python train.py --num_hidden_layers=19 --hidden_size=640 --num_attention_heads=10 --num_key_value_heads=10 --head_dim=64 --intermediate_size=2560 --vocab_size=14938 --hidden_act="geglu" --norm="layernorm" --norm_place="pre" --norm_eps=1e-05 --positions="learned" --qk_norm=false --attn_scale=0.125 --bias="all" --tie_word_embeddings=true --parallel_block=false --init="normal" --init_std_qkv=0.0142 --init_std_o=0.00231 --init_std_up=0.0142 --init_std_down=0.00231 --optimizer="muon_variant" --learning_rate=0.00683 --beta1=0.93 --weight_decay=0.03 --lr_head=0.00357 --max_grad_norm=1.0 --warmup_steps=200 --schedule="cos" --final_lr_fraction=0.1 --batch_tokens=[65536, 131072, 196608] --max_seq_len=1024 --doc_mask=false --train_tokens=1073000000 --max_steps=8561 --dataset="wikipedia_en"
MLP neurons of a small language model. Each row is named by its layer, matrix (gate and up: input weights; down: output weights) and neuron, and shows model dimensions 544-639. Each number is 128 + 24 x the weight over its row's rms, rounded and kept within 0 to 255. A neuron's up and down rows have the sign that makes its largest values positive.
After each neuron's rows, "fires before" lists the tokens most often just after its 100 highest values on Wikipedia text that the model never trained on.

L16.gate64 [133 103  87 134 115 123 129 132 154 126 121 100 114 140  77 119  76 125 159 111 103 188 174 138 116 144 151 151 146 168 123 158 116  98 118 120 149 117 124 112 151 138 100 142 150 125 135  99 143 111 129 122  95 100 106 163 138  94 160 177 116  92  96 151 127 124 112 114 180 121 154  99 108  72 117 134 104 115 154 101  97 137 167 138 159  90 115 165 135 106 101 144  96 114 110 180]
L16.up64 [154  99 162 143 138 113 170 148 144 146 129 140  90 104 142 128 121 162 131  97  90 130 165 130 134  95 150 151 114 180 110 129 161  94 136 108 115 152 125 146 143 109  84 132 148 116 135 117 115  94 145 128 138  52 105 163 167  91 148 131 123 113 109 119 176 123 102 141 134 120 110  84 101 129 135  82 124 143 159 114 110  91 137 128 145 123 136 120 141  85 113 144 121  44 167 125]
L16.down64 [147 134 130 118 111 104  99 149 129 123  64 139 164 130  94 135 167 123  86 162 129 118 112 191 121 137 139 104  82  89 179 134 122 177 103 186 132 122 127 124 174 134 121 140 144 120 118 111 129 137 141 141  99 134 134 118  98 131 123  82 136 147 121 132 142 112  99 158 145 104 112 101 141 117 157 139 111 122 184 158 138 162 121 154 169 121 151 121 145 110 133 133 105  79 100 143]
fires before: ",", ".", "\n\n", ")\n\n", " United", " and"

L16.gate1088 [117 150 108 118  77 118 162 121 141 120 106 114 136 138 107 108 139 116 165 142 119 110 119  70  95 127 151 126  88 138 111 104 131 120 167  97 137 144 154 133 133  82 169 110 120 136 109 109 141 159 120 165 113 112 124 168 149  97  91 148 132 141 158 113  71 141  95 116 125 150 124  96  78 173 106 125 121 148 158 102 126 101 124 158  87 107 146 122  95 105 147 143 157 141 148 142]
L16.up1088 [140 162 144 128 101 171 126 133 101 147 114 103 115 123 149 129 132 125 130 107 132 107  84  98 123 148 168 130 150  99 130 166 131 112 106  92 146 118 110 122 118 102 149 104 111  98 178 107  75 163  92 149 133  93 147 137 156 128 183  87 103  78 176 132 161 145 143 167 144 142 126  89  80 106 138 117 135 100 123 150 125 149  68 175 124 125 104  84 169 130 148 110 163 133 103 121]
L16.down1088 [113 118 132 149  81  74 121 139 156 136 114 119 167 142 112  96 131 155 106 122 120 155 135 133 104 156  80  98  99 131 120 100 138 128 152 113 153 110 161 109 147 140 132  91 162 125 137 140 105 117 139 172 134 154 125 117 158 134 143 194 140 152 137 165 122  92  74 143 134 124  83 129 156 133 175 101 129 116 130 119 100 177 125  88  97 134 157 119 116 149 107 160 123 124 139 167]
fires before: " ", " |", " HUN", ".", " SCO"

L16.gate304 [ 80 141 125 162 144  99 133 118 187 118 122 124 121 130 123 173  99 106 131 146 123 119  76 123 127 160 105 104 101 132  88 139 141 135 123 147 138 134 127 143 133 120 148 161 137 107  96 128 111 134 135 110 112 177 139 128 144 125 114 116 109 135  96 157 100 124 142 126 143 143 117  94 100 149 148 110 159 148 142 139 164 122 112 109 156 132 102 125  84 132 148 141 161 108 121 130]
L16.up304 [110  99  95 111 142 120 114  79 132 126 108 136 147  85 157 114 123 125 131 108  92 156 160 105 135 177 124 102  94 122 116 104 142 140 164 120 183 174 108 113 163 122  68  71 105 145 124 135  96 108 154 148 120 145 127 118 176 103 101 137 137 166 123 128 123 148 147 175 121 104 189 138 128 146 139 114 160 149 139 143 174 117 100 143 121  89 111 128 131 154 104 163 120 126 101 167]
L16.down304 [128 121 179 139 106 177 168 157  81 153 176  99  84 155  89 102  71  98 173 128 116 144 114 154  85 114 163 118 160 147 112  94 139 137 149 103  93 103 110 115 126 138 146  67 114 109 136 109  63 135 144 144 155 106 121 105 160 163 153 122  86 138 149 123 124 125 118 120 145 119 122 131 166 114 101 115 174 124 116 153  75 129 101  57 148 142 136 156 111  76 127 111 129 156 139  89]
fires before: " |", " |\n", " n", " ", " of", " f"

L16.gate2196 [137 152 141 117 142 113 122 109 149 132 130  86 135  82 140 124 147  91 152 120 179 106 105 165 126 126 116 134 164 116 100 122 100 123 119 143 102 133 116 158 149  85 176 169 135 148 142 126 131 133 143 159 108 112 135  99 124 132 107 121  98 115 134 153 146 135 154 139 144  95 121 144 126 141 150 134 172 145 115 128 123 107 114 142 130 124 184 205 144 126 113 148 145 155 160 116]
L16.up2196 [ 95 143 156 136  97 119  88  95 156 101 171 102 110 110 141  68 152 129 117 129 147 128 112 123  89 117 135 129  98 162 119 161  91 125 155  87 142 143 117 132 149 104 127 141 123 109 137  88 121 120 162 119 107 105 175 117 127 167 144 116 116 152 129 155 112 126 136 156 129 139 136 156  95 143 148  86 110 123 141  81  94 111 112 137 158 175 113 162 123 126 144  86 114 153 137 165]
L16.down2196 [116  72 121 119 153 144 101 128 130 101  89 112 151 126 139 118 131 135 112 180 165 162 150  68 117 110 112 107 124  66 145 129 109 116 168 131 126  82 137 116 175  59 125 142 132 112  89  84 125 122 106 108 145  93 172 122  95 139 147 143  91 124 144 152 146 113 106 128 137 122 161 151 133 193 138 108 147 118 108  87 110 103 131 146 163 105 162 167 175  99 128 137 132 107 103 111]
fires before: " ", " In", " Episode", " Preceded"

L16.gate1163 [142 132 161 109 122 131 123 108 124  92 127 144 126 135 142 130 148 111 127 156 141 102 162 127 109  70  80 152 121  99 121 124 171 125 131 166 114 146 122 112 132 138 147 149 151 112 148 115 171 141 117 129 163 121  84 141 124 135  93 157 154 113  86 106 103 153 125 133 125 172 133 107 139 111 115 102 150 133 143 117  84 115 146 111 104 124 120 131 103 103 113 105 132 182 146 118]
L16.up1163 [129 143  98 159 128 130 132 149 148 126 136 108 116 126 136  98 124 125 149 126 135 100 172  99 135  90 103  91 158  93 121 101  83 181 100  93 161  84 114 117 117 155 106 124 175 158 131 130  98 148 149 128 157 110 172 154  98 123  81 171 126  81  97 161 135 118  86 181 109 110 171 135  85  99 149 117 146 159 166 137 118 127 138 116 140 117 125 161  87 132 143 142 129 112 151 159]
L16.down1163 [111 133 158 108 142 129 134 159 114 119 117 166 135  92 125 147 132 107 132 137 158 146 121 128 118 127 123 141 139 167 119 166 140 161 121 128 150 112  96 138  77 116  89  83 131 151 131 173 116 139 178 153 168 138 120 148 134 120 138 122 119 145 133 132  91 122 118 146 112 111 141 149 123 117 122 138 149  99 136 145  98 105 100 150 104 126 147 152 152 130 142 107 130 167 127  98]
fires before: " ", " the"

L16.gate1231 [178 152 187 149 171 139 152 129 133 153  97 116 124  98 118 150 154  76 139 114 109 104 136 124 149 119 105 138  98 169 163 102 143  99 147 159 153 173  79  93 147 152 124 140  96 138 134 142 128 106 120 133 141  98 119  93 104 116 106 136 141 142 102 139 150 123 120 159 141 153 150 146 149  72 125 154 152 139  98 146 115 102 123  97 144  96 129 137 136 151 116 111 110 132 125 116]
L16.up1231 [108 158 116  82  98 133 135 122  99 147 141 139 118  95 123  77 152  87  99 111  98 150 169 117 138 121  96  97 146 117  95 135 130 127 155 111 140  85 147 154 131  96 171 126 140 147 109 202 160 122 158  88 143 156 140 159 155 129 111 127 107 106  89 174 140 150 121  79 103 117 141  94 163 124 110 169 106 101 104 114 120 145 105 107 116 149 146 124 138 134 115 133 152 130  92 150]
L16.down1231 [113 108 149 129 142  89 152 113  82 132 178 117 141 115 149 133 123 137 125  77 126 129 137 124  95 150 146 150 150 128 127 130 134 133 131  90 142 104 157 114  71 152 153 113 115 170  84 154 178 154 105  91 124 102 167 157 149 133  97 141 113  97 121 143 145  91 125 155 104 154 101  97  98 156 125 105 107 130 130 113 131 165 141 146 106 143 131 109 131 115 126 160 105 103 129 120]
fires before: " of", " for"

L16.gate692 [142 119 138 139 177 143  79 154 180  96 131 116 163 146 111 101 104 127 151 106 140 111  86 142  84 114 139  93 176 125 138 102 114  95 130 166 183 117 123 136 128 124 175 125 137 129 146 111 178 112 121 146 115  97 135 127 105 135 130 124  97 168 106 142 123 152  97 125 142 138 125  73 150 154  88  94 107 128 158  76 136  79 131 119 126 155  96 125 154 116 149 167 115 140 132 112]
L16.up692 [131 137 140 135 121 117 109 157 112  99 157 180 151 199 153 114 123 127  98 140 144 132 120 178 156 116 112 141 152 125 119 164 138 104 127 151 156 130 119 163 136 114 138 119 105 119 126 132  83 116 112 173 163 129  94 152 111 125 105 137 114 111 110 148  82 128 148 117 130 115  91 129 162 132 143 144 149  80  95 159 100 130 132 122 146 142 147 155 173 124  95 124 102  85 152 106]
L16.down692 [128 146 148 134 131 121 122 152 155 140 129 119 120 100 131 129 108 137 118 124 122 139 154 125 102  93 148 100 137  91 145  91  96 131 113 116 191  91 108 122 107 136  94  96 148 130 100 144 116 122 113 157 159 123 127 110 127 128 149 163 156 123 111 128  95 138 169 102 137 116 125 144 105 131 185 126 126 111 140 180 159 180 125 140 100 145 105 120  98  89  73 123 116 130 119 103]
fires before: ",", " and", " in", " was"

L16.gate942 [133 110 138 153 141 138 165 162 116 123 109 154 167 133 163 103 161 134  87 132  80 153 114 112 129 141 138 131 108 139 151 123 147 126 110 104 123 138  86  87 108 121 131 114 145 142 150 141 140  54  85 112  92 134 116 114 120 147  88 148  85  95 124 101  83 120  99 114 112 116 107 153 134 158 130 110 105 143 131 138  97 134 170 104 127 134 137  89 143  73 172 147 152 129 125  57]
L16.up942 [118 134 163 145 118 112 136 168 137 136 146 128 153 126 168 101  99 120  75 115 112 175 102 107 151 140 142  99  94 134 178 141 134 112  84 118 185 135  99 114 135 104 119 108 167 129 141  94 148  81 108  95  85 111 110 109  90 147 136 136 129 110 110 133 103 122 109 129 118 113 114 145 140 141 152  95 136 161 139 129 113 119 145 120 105 137 143  99 104 114 167 133 181 148 134  76]
L16.down942 [125 136 144 123  96 105 142 115 120 143 120 114  66 146  96 171 138 116 156 162 132 111 151 127 129 124  84 185 179 137 138 102 117 103 141 170 127 159 152 134 134 101 114 157 135 145 113 137 107 161 134 162 172 107 151  77 145 129 137 121 136 155 127 104 158 127 134 137 146 107 131 109 143 124 172 128 114 121 126 110 150 137 107 151 138 122  90 183 139 144 123 152 116 155 139 148]
fires before: " He", " his", " he", " the", "==", ","

L16.gate664 [119 103 113 117  81 116 102 132 136 153 150 163 102 139 120 143 147 155 140  92 113  98 120 166 111 109 161 144 155 139 105 128 179 124 118 165 186  90  79 115 125 137 125 109 115 118  99 122  77 152 108 156  96 154 149 112 137 141 194 139 117 143 130 131 103 126 100 134 136 136 152 104 114 143 157 141 128  61 135 152 121 126  99 148 131 126 132 164 143 135 133 130 127 118 119  65]
L16.up664 [169 131  96 114 169 159  95 115 128 128 139 125 101 111 122 103 114 122 124  73 107 161 118 165 111 140 152 139 134 112 104 109 114 122 112 119 124 166 169 116 164 137 139 108 138 184 108 123 148 139 140 125 147 119 135 148 135 144 150 128 114 209 113 121 144 116 138 143 138 109 137 156 136 133 126  91  76 119 156 153 181  89  98 158 179 140 129 105 138 127 129 116 148 102 157 106]
L16.down664 [102 108 138 117 131 105 127 166 128 101 151 149 146 102 130  96 156 108 138 170 135 117  94 136 140 100 166 145 168 158 111 134 178 139 120 130 118 133 104 159 113 134 117 116 135 122 186 142 120 122 125 131 106 160 102 109 146 109 121 163 122  99  98 151 136 126 140 163 139 176 152 141 136 130 137 174 126 143 152 108 102 128 159  89 119 146 146 115 103 139 122 119 124 121 144 138]
fires before: ":", " |", "\n", ")\n\n", "),"

L16.gate2435 [ 94 127 132 155 115 117 121 105 137 136 138 140 100 106 107 138 148 131 158 125  84 141 132 130 147 127 117 122 102 114 159 110  88 119 128 151 121 123 158  90 139 203  70 122 135 146 117 151 130 149 125 145 118 144  55 148  94  96 125 106  93 147 116 124 128 119  94 148 121 153  66 155  85  66  82 153 136  99 139 120 134 130 147 118 155 115  76 140 109 125 138 110 105  98 114 107]
L16.up2435 [ 74  97 119 123 141  86 114 170 167 135 134 127 109 121  69 158 108 126 152 131 142 127 140 117 132  70 115 115 100 130 163 143 152 131 109 125  83 128 174  93 102 131 138 156 128 130 149 119  85 162 109 110 113 139  89 113  72  88 124 122 117 163 120 137 115 115 131 130 121 143 130 123 112  87 127 146 153 125 143 121 141 129 112 125 129 119 117 141 106 135 117 111 162 180 149  96]
L16.down2435 [ 84 167 131 165 170 163 123 117 152  94 144  86 142 136 132 132 130 141 107 118 114 126 199 140 116 156 100  97 115 144 118 123 155  88 151 134 157 130 126 139 133 142 160  94 116 174 134 152 133 152 129 117 124  79 106 117 121 179  93 150 123 148 166 101  90 149 105 123 126 120 132 130 117  88 104 150 149  73 121 117 151 126 143  93 129 107 128 128 174  89  91 148 141 133 126 168]
fires before: "-", " ", " Route", ".S", "."